config.toml
num_attention_heads = 5
positions = "learned"
init_std_o = 0.00956
MLP neurons of a small language model. Each row is named by its layer, matrix (gate and up: input weights) and neuron, and shows model dimensions 48-143. Each number is 200 + 40 x the weight over its row's rms, rounded and kept within 0 to 999. A neuron's up and down rows have the sign that makes its largest values positive.
After each neuron's rows, "fires after" lists the tokens most often just before its 100 highest values on Wikipedia text that the model never trained on.

L2.gate285,161,145,156,173,189,222,221,305,166,252,225,200,280,189,160,123,251,250,221,189,109,173,243,174,148,234,169,250,248,183,196,246,158,181,236,270,218,172,179,104,166,201,160,219,199,219,170,225,162,185,243,135,161,209,207,188,255,147,172,169,251,183,185,160,201,262,136,279,231,204,256,216,248,230,263,153,166,282,174,207,200,220,212,227,220,195,205,149,201,142,214,193,239,278,199,178
L2.up285,184,164,157,240,236,298,264,206,186,266,218,215,244,157,159,186,167,261,190,202,229,137,188,174,187,212,207,154,200,183,178,224,208,135,190,154,139,107,224,177,199,154,200,199,217,207,223,158,160,184,317,219,210,270,208,177,196,138,187,155,130,211,179,241,168,270,280,144,202,210,235,176,269,201,151,203,200,279,192,220,204,103,249,206,202,170,201,192,202,204,229,214,186,228,166,236
fires after: "\n", " ", "Z", " (", "==="

L2.gate166,196,186,229,177,131,190,170,186,228,185,161,156,171,145,214,214,190,234,214,154,218,186,161,167,99,209,199,204,182,201,176,203,162,231,117,178,173,252,189,151,159,119,175,194,215,202,187,260,167,150,350,203,213,257,147,214,274,155,288,257,192,226,182,213,208,193,171,185,155,201,227,199,242,189,192,226,254,160,180,248,301,116,166,188,173,210,227,178,245,176,199,205,234,226,226,211
L2.up166,164,271,254,247,111,196,196,145,238,220,142,231,216,162,242,190,185,286,126,194,278,156,158,196,181,160,249,197,182,165,238,205,178,201,108,176,191,263,182,212,165,156,175,230,179,168,175,175,125,138,321,200,228,260,200,177,231,111,215,187,174,159,213,280,207,202,215,217,146,178,201,230,235,255,244,254,266,183,197,188,248,218,210,186,116,171,198,190,188,146,210,199,213,217,255,198
fires after: " m", " f", " sh", "l", " p", " j"

L7.gate59,217,290,242,182,222,134,125,177,208,226,163,228,250,191,130,206,203,177,213,188,176,120,257,204,179,111,192,232,201,173,199,189,201,159,177,262,167,160,190,249,165,213,202,165,211,226,246,181,197,256,224,211,153,186,189,193,210,232,211,138,183,201,148,175,199,243,252,173,231,179,196,207,184,269,206,192,205,219,199,206,164,190,205,216,189,121,259,209,165,132,222,250,277,189,211,192
L7.up59,200,202,233,278,220,155,162,168,197,170,177,185,148,221,208,214,231,216,230,195,220,134,252,224,151,174,235,171,212,230,183,189,182,129,166,200,202,143,269,255,98,270,192,178,215,161,215,116,195,224,154,219,177,247,195,210,168,252,195,236,212,177,187,210,158,227,220,227,200,235,207,176,173,221,196,124,246,227,232,194,214,136,253,178,250,162,167,232,239,199,194,190,229,208,208,172
fires after: " p", "ep", "em", "p", " Eng", "ab"

L2.gate438,185,220,170,225,232,156,200,190,211,184,118,185,254,154,215,183,216,186,117,185,154,137,175,224,165,235,153,208,189,169,188,238,234,165,182,185,194,264,170,219,169,179,168,185,196,206,179,225,214,233,193,293,215,171,165,209,230,149,223,253,147,131,159,193,186,148,144,156,185,234,238,229,223,159,186,177,229,183,249,227,235,228,161,238,175,105,179,192,219,189,173,210,306,292,163,215
L2.up438,144,225,166,223,225,145,195,190,232,165,242,189,222,189,205,187,216,210,202,152,168,161,197,158,154,252,125,215,142,215,227,224,188,187,193,178,243,232,188,253,116,178,149,192,220,212,223,206,176,189,247,200,247,248,137,193,214,174,184,217,190,113,146,181,277,170,168,221,184,170,170,217,201,113,193,180,202,232,200,170,208,221,138,210,120,156,218,170,170,236,226,218,294,132,163,285
fires after: "ic", " f", " sh", "qu", "er"

L7.gate89,252,249,174,199,234,153,210,176,195,197,119,294,234,238,150,223,186,146,205,174,102,97,255,254,135,206,253,168,184,200,113,196,161,254,187,247,155,212,239,232,187,156,159,158,226,203,128,201,238,170,203,180,221,184,201,234,185,221,221,146,200,228,264,182,113,191,203,213,198,145,234,194,199,218,166,236,218,151,226,219,171,109,231,231,141,207,219,312,186,129,226,206,225,173,208,260
L7.up89,201,177,161,161,132,197,173,177,134,156,191,296,172,200,240,209,210,135,209,92,182,213,150,100,158,153,179,160,251,224,138,245,188,167,179,177,183,178,224,288,256,238,186,232,214,197,221,257,275,209,226,213,149,204,205,211,235,210,163,245,196,168,255,154,167,229,163,244,139,169,234,212,183,271,238,197,209,188,172,226,256,169,173,215,226,160,239,251,155,207,271,195,145,203,176,172
fires after: " ", "em", "p", " a", " comp", " dis"

L5.gate364,128,274,173,182,165,202,183,222,233,231,182,230,232,191,237,100,142,162,138,214,200,138,241,232,191,239,233,196,184,232,198,166,241,156,250,180,149,216,176,184,152,252,144,176,228,232,144,206,148,194,182,181,181,284,153,279,232,189,290,230,307,210,149,242,171,210,253,168,228,235,224,220,220,168,157,209,174,216,210,190,197,248,186,164,234,185,142,264,211,147,208,161,168,254,210,217
L5.up364,179,186,189,218,204,152,212,255,229,153,206,190,157,215,245,232,173,262,255,215,112,188,145,124,190,223,179,194,203,215,278,199,211,223,225,199,219,171,158,224,176,267,190,210,180,88,139,233,186,202,254,202,235,251,196,175,178,180,237,213,284,173,236,212,223,216,205,225,231,159,162,262,214,223,240,97,201,220,229,144,236,156,143,173,146,176,172,219,171,228,252,245,200,205,174,123
fires after: " w", " st", " W", " t", " sh"

L9.gate142,202,258,201,248,187,235,194,130,163,244,232,184,191,247,152,180,175,252,195,191,225,256,248,202,215,131,154,201,175,216,110,218,199,183,209,138,176,158,149,158,200,185,207,189,245,130,148,199,246,200,154,170,166,164,211,268,147,248,202,220,257,240,166,234,202,253,249,169,127,176,245,169,210,145,177,222,209,230,308,195,179,183,244,224,170,194,217,232,194,245,228,194,233,188,271,245
L9.up142,126,273,212,292,129,199,232,92,203,221,198,201,232,232,198,140,179,136,196,207,227,241,234,205,201,198,180,200,213,181,276,185,191,208,168,203,132,154,135,257,142,183,165,225,202,150,152,205,226,144,161,137,154,134,180,257,249,216,209,225,303,247,151,168,152,180,197,157,177,148,206,248,161,155,198,202,185,284,260,233,227,200,203,270,241,167,142,180,201,263,238,143,245,195,209,204
fires after: " |", "|", " the", " n", "."

L5.gate190,204,214,180,162,201,241,196,200,149,206,168,180,174,175,224,148,199,154,190,214,236,192,200,215,165,208,134,198,260,141,111,213,257,191,273,164,235,222,209,213,227,190,159,104,190,215,216,253,227,163,161,203,221,213,185,248,184,173,243,206,238,212,187,234,175,171,187,151,188,182,210,274,133,136,194,201,208,183,217,201,217,215,154,134,148,283,195,179,275,215,173,236,168,232,149,206
L5.up190,195,270,226,218,264,275,208,240,191,183,168,111,181,256,277,195,152,133,128,148,254,293,191,192,172,115,221,221,241,183,153,206,273,187,205,278,150,209,142,159,212,205,178,200,227,236,243,182,137,173,165,197,147,133,192,143,207,146,326,163,225,273,234,163,197,178,206,153,165,190,199,229,145,211,191,188,184,182,219,265,253,228,195,206,191,293,258,201,176,194,215,224,188,211,172,229
fires after: "-", ")", "\n", "|"

L5.gate144,134,239,219,214,219,181,114,196,189,192,176,182,143,194,170,117,197,199,155,169,218,269,136,215,237,201,217,180,208,153,154,174,240,168,119,172,169,169,226,267,267,209,245,252,221,158,222,227,159,98,179,211,91,169,215,186,192,237,186,173,209,192,294,194,192,157,235,223,164,157,201,209,204,234,180,153,181,199,212,225,178,174,172,181,124,134,151,241,212,198,232,198,313,213,260,200
L5.up144,254,276,203,193,185,231,165,226,183,269,184,197,180,234,240,219,217,202,156,201,217,151,166,190,179,256,198,163,197,263,198,234,144,213,199,234,188,138,172,249,231,182,209,276,207,217,146,171,235,132,163,178,177,219,223,274,166,185,137,203,226,203,187,176,147,215,204,144,169,178,279,197,203,219,252,191,221,205,244,191,233,223,157,182,218,179,202,211,215,190,208,187,240,167,161,241
fires after: "\n", " =", "ame"

L9.gate170,221,217,233,217,191,126,216,218,136,205,154,265,125,202,178,131,201,188,204,178,236,174,223,222,169,211,276,146,160,190,180,187,116,242,180,214,196,207,117,233,194,215,213,288,259,178,170,194,127,126,146,188,211,193,237,222,229,185,183,183,240,227,217,260,117,212,296,272,207,219,132,245,198,202,184,195,225,197,278,185,156,245,214,207,259,226,200,207,220,192,214,230,225,125,270,226
L9.up170,202,257,144,232,236,165,200,179,206,154,140,215,186,250,202,187,168,204,190,207,135,241,239,222,194,151,273,200,135,208,197,209,130,236,194,219,182,174,237,226,214,109,208,257,202,254,192,164,210,218,141,268,232,197,243,143,189,160,267,240,202,170,185,247,154,165,262,117,176,198,123,202,240,176,184,166,203,156,206,188,146,270,186,175,232,183,176,157,184,216,206,263,251,223,238,256
fires after: " c", "\n", " l", " L", " m", " h"

L9.gate234,175,189,159,166,237,143,249,187,235,252,257,181,267,174,200,207,177,242,209,217,212,227,225,198,174,295,204,167,150,232,152,268,185,228,224,139,112,205,240,195,224,292,198,222,164,164,143,189,264,195,196,186,185,193,138,226,186,243,221,224,180,150,253,176,176,189,158,160,193,183,152,153,256,222,230,215,176,173,275,192,187,179,217,174,273,159,256,196,201,194,198,278,250,138,190,188
L9.up234,194,323,239,258,179,150,242,190,171,161,203,164,208,170,167,215,150,201,252,220,147,197,183,168,190,183,182,193,179,215,200,130,203,271,197,252,135,223,216,189,245,192,206,240,233,195,227,237,248,178,110,226,195,220,215,165,159,186,234,218,209,270,157,228,109,239,213,237,197,175,216,250,163,182,212,164,195,145,147,169,148,133,195,255,224,208,170,244,177,196,259,157,284,176,235,158
fires after: " |", " res"

L2.gate57,247,180,212,188,203,244,247,238,162,299,234,145,240,225,138,164,188,216,164,191,142,191,161,189,188,242,180,176,217,115,218,225,177,211,216,215,80,150,215,191,170,176,156,307,174,177,120,242,196,178,172,213,153,238,176,220,239,262,215,216,230,276,173,236,158,241,233,198,221,187,251,159,211,201,235,198,230,195,154,237,212,139,266,223,271,217,244,167,196,212,250,232,230,159,95,178
L2.up57,258,181,228,240,289,243,233,230,157,251,212,226,195,236,175,188,177,255,140,239,166,124,232,196,212,239,249,167,220,193,256,181,213,146,193,181,146,190,262,214,198,236,156,205,148,198,164,204,208,170,211,198,225,224,234,224,165,201,251,168,212,210,187,247,187,249,167,220,151,185,237,171,278,201,257,204,165,243,184,232,216,172,280,250,209,172,229,142,209,200,248,214,132,119,149,251
fires after: "a", "o", " E", " ", "le", "Z"

L4.gate12,153,218,157,181,144,158,210,186,181,184,332,193,198,190,243,197,162,250,182,189,237,149,200,225,153,278,238,158,250,232,229,210,167,210,161,175,231,119,224,262,183,234,215,164,138,142,192,230,146,242,261,250,297,212,264,156,174,235,180,268,293,246,101,222,192,222,226,248,215,132,265,190,153,184,187,200,251,196,209,190,191,186,148,195,183,198,187,209,246,216,205,257,198,287,197,222
L4.up12,204,151,197,114,134,136,243,172,227,209,203,236,161,161,203,213,231,243,206,165,231,239,253,152,229,179,235,209,240,232,212,180,242,179,241,162,208,224,176,234,212,212,149,221,170,178,188,290,214,180,186,165,176,159,219,152,216,142,192,231,244,215,165,204,192,65,250,199,273,214,139,204,197,148,178,193,137,198,245,157,129,268,226,239,206,248,176,158,254,227,231,178,185,165,175,210
fires after: ",", "\n", "|---|---", "|---", "|---|---|---|---", "),"

L9.gate402,223,252,156,189,190,206,175,187,190,182,177,199,208,154,160,222,158,172,200,161,149,169,258,187,158,281,300,234,142,161,147,288,175,210,236,200,187,197,302,207,130,204,138,197,211,222,173,181,253,142,140,222,202,199,269,202,155,229,186,173,146,217,233,155,197,184,157,274,233,210,206,196,141,220,219,208,159,154,182,159,152,180,206,237,195,263,186,230,194,179,242,208,212,129,226,211
L9.up402,250,239,223,181,201,219,227,169,128,216,260,192,255,193,184,272,224,255,226,249,182,248,183,195,164,168,172,144,155,161,178,236,321,173,208,134,155,199,220,187,179,255,90,192,171,155,195,216,224,169,154,269,200,181,136,238,168,198,224,179,162,179,185,238,239,185,239,171,159,182,190,146,211,176,216,254,214,160,246,198,179,188,278,237,202,164,262,207,211,166,217,199,201,183,184,223
fires after: " ", "m", " An", "es", "em", "ud"

L9.gate50,242,184,228,217,189,216,196,181,134,245,212,237,130,200,177,93,190,188,141,242,251,222,193,273,189,213,238,215,322,215,189,220,159,219,170,255,209,156,233,195,257,199,205,193,249,185,243,215,184,147,194,193,238,130,284,261,191,215,232,237,235,152,195,175,221,209,235,192,255,245,181,252,205,169,182,188,263,271,187,235,130,157,146,134,188,202,201,250,241,165,209,189,198,193,234,216
L9.up50,197,258,168,167,206,234,214,180,226,192,182,204,197,195,220,226,179,242,151,262,162,280,203,150,180,187,206,224,285,172,187,248,241,141,156,212,161,138,133,244,160,254,292,223,235,193,155,273,213,181,135,194,169,196,203,214,241,172,176,249,247,205,238,179,172,120,263,107,220,128,221,181,152,185,160,162,147,201,231,232,199,231,237,231,176,177,244,194,200,197,251,199,274,193,243,256
fires after: "\n"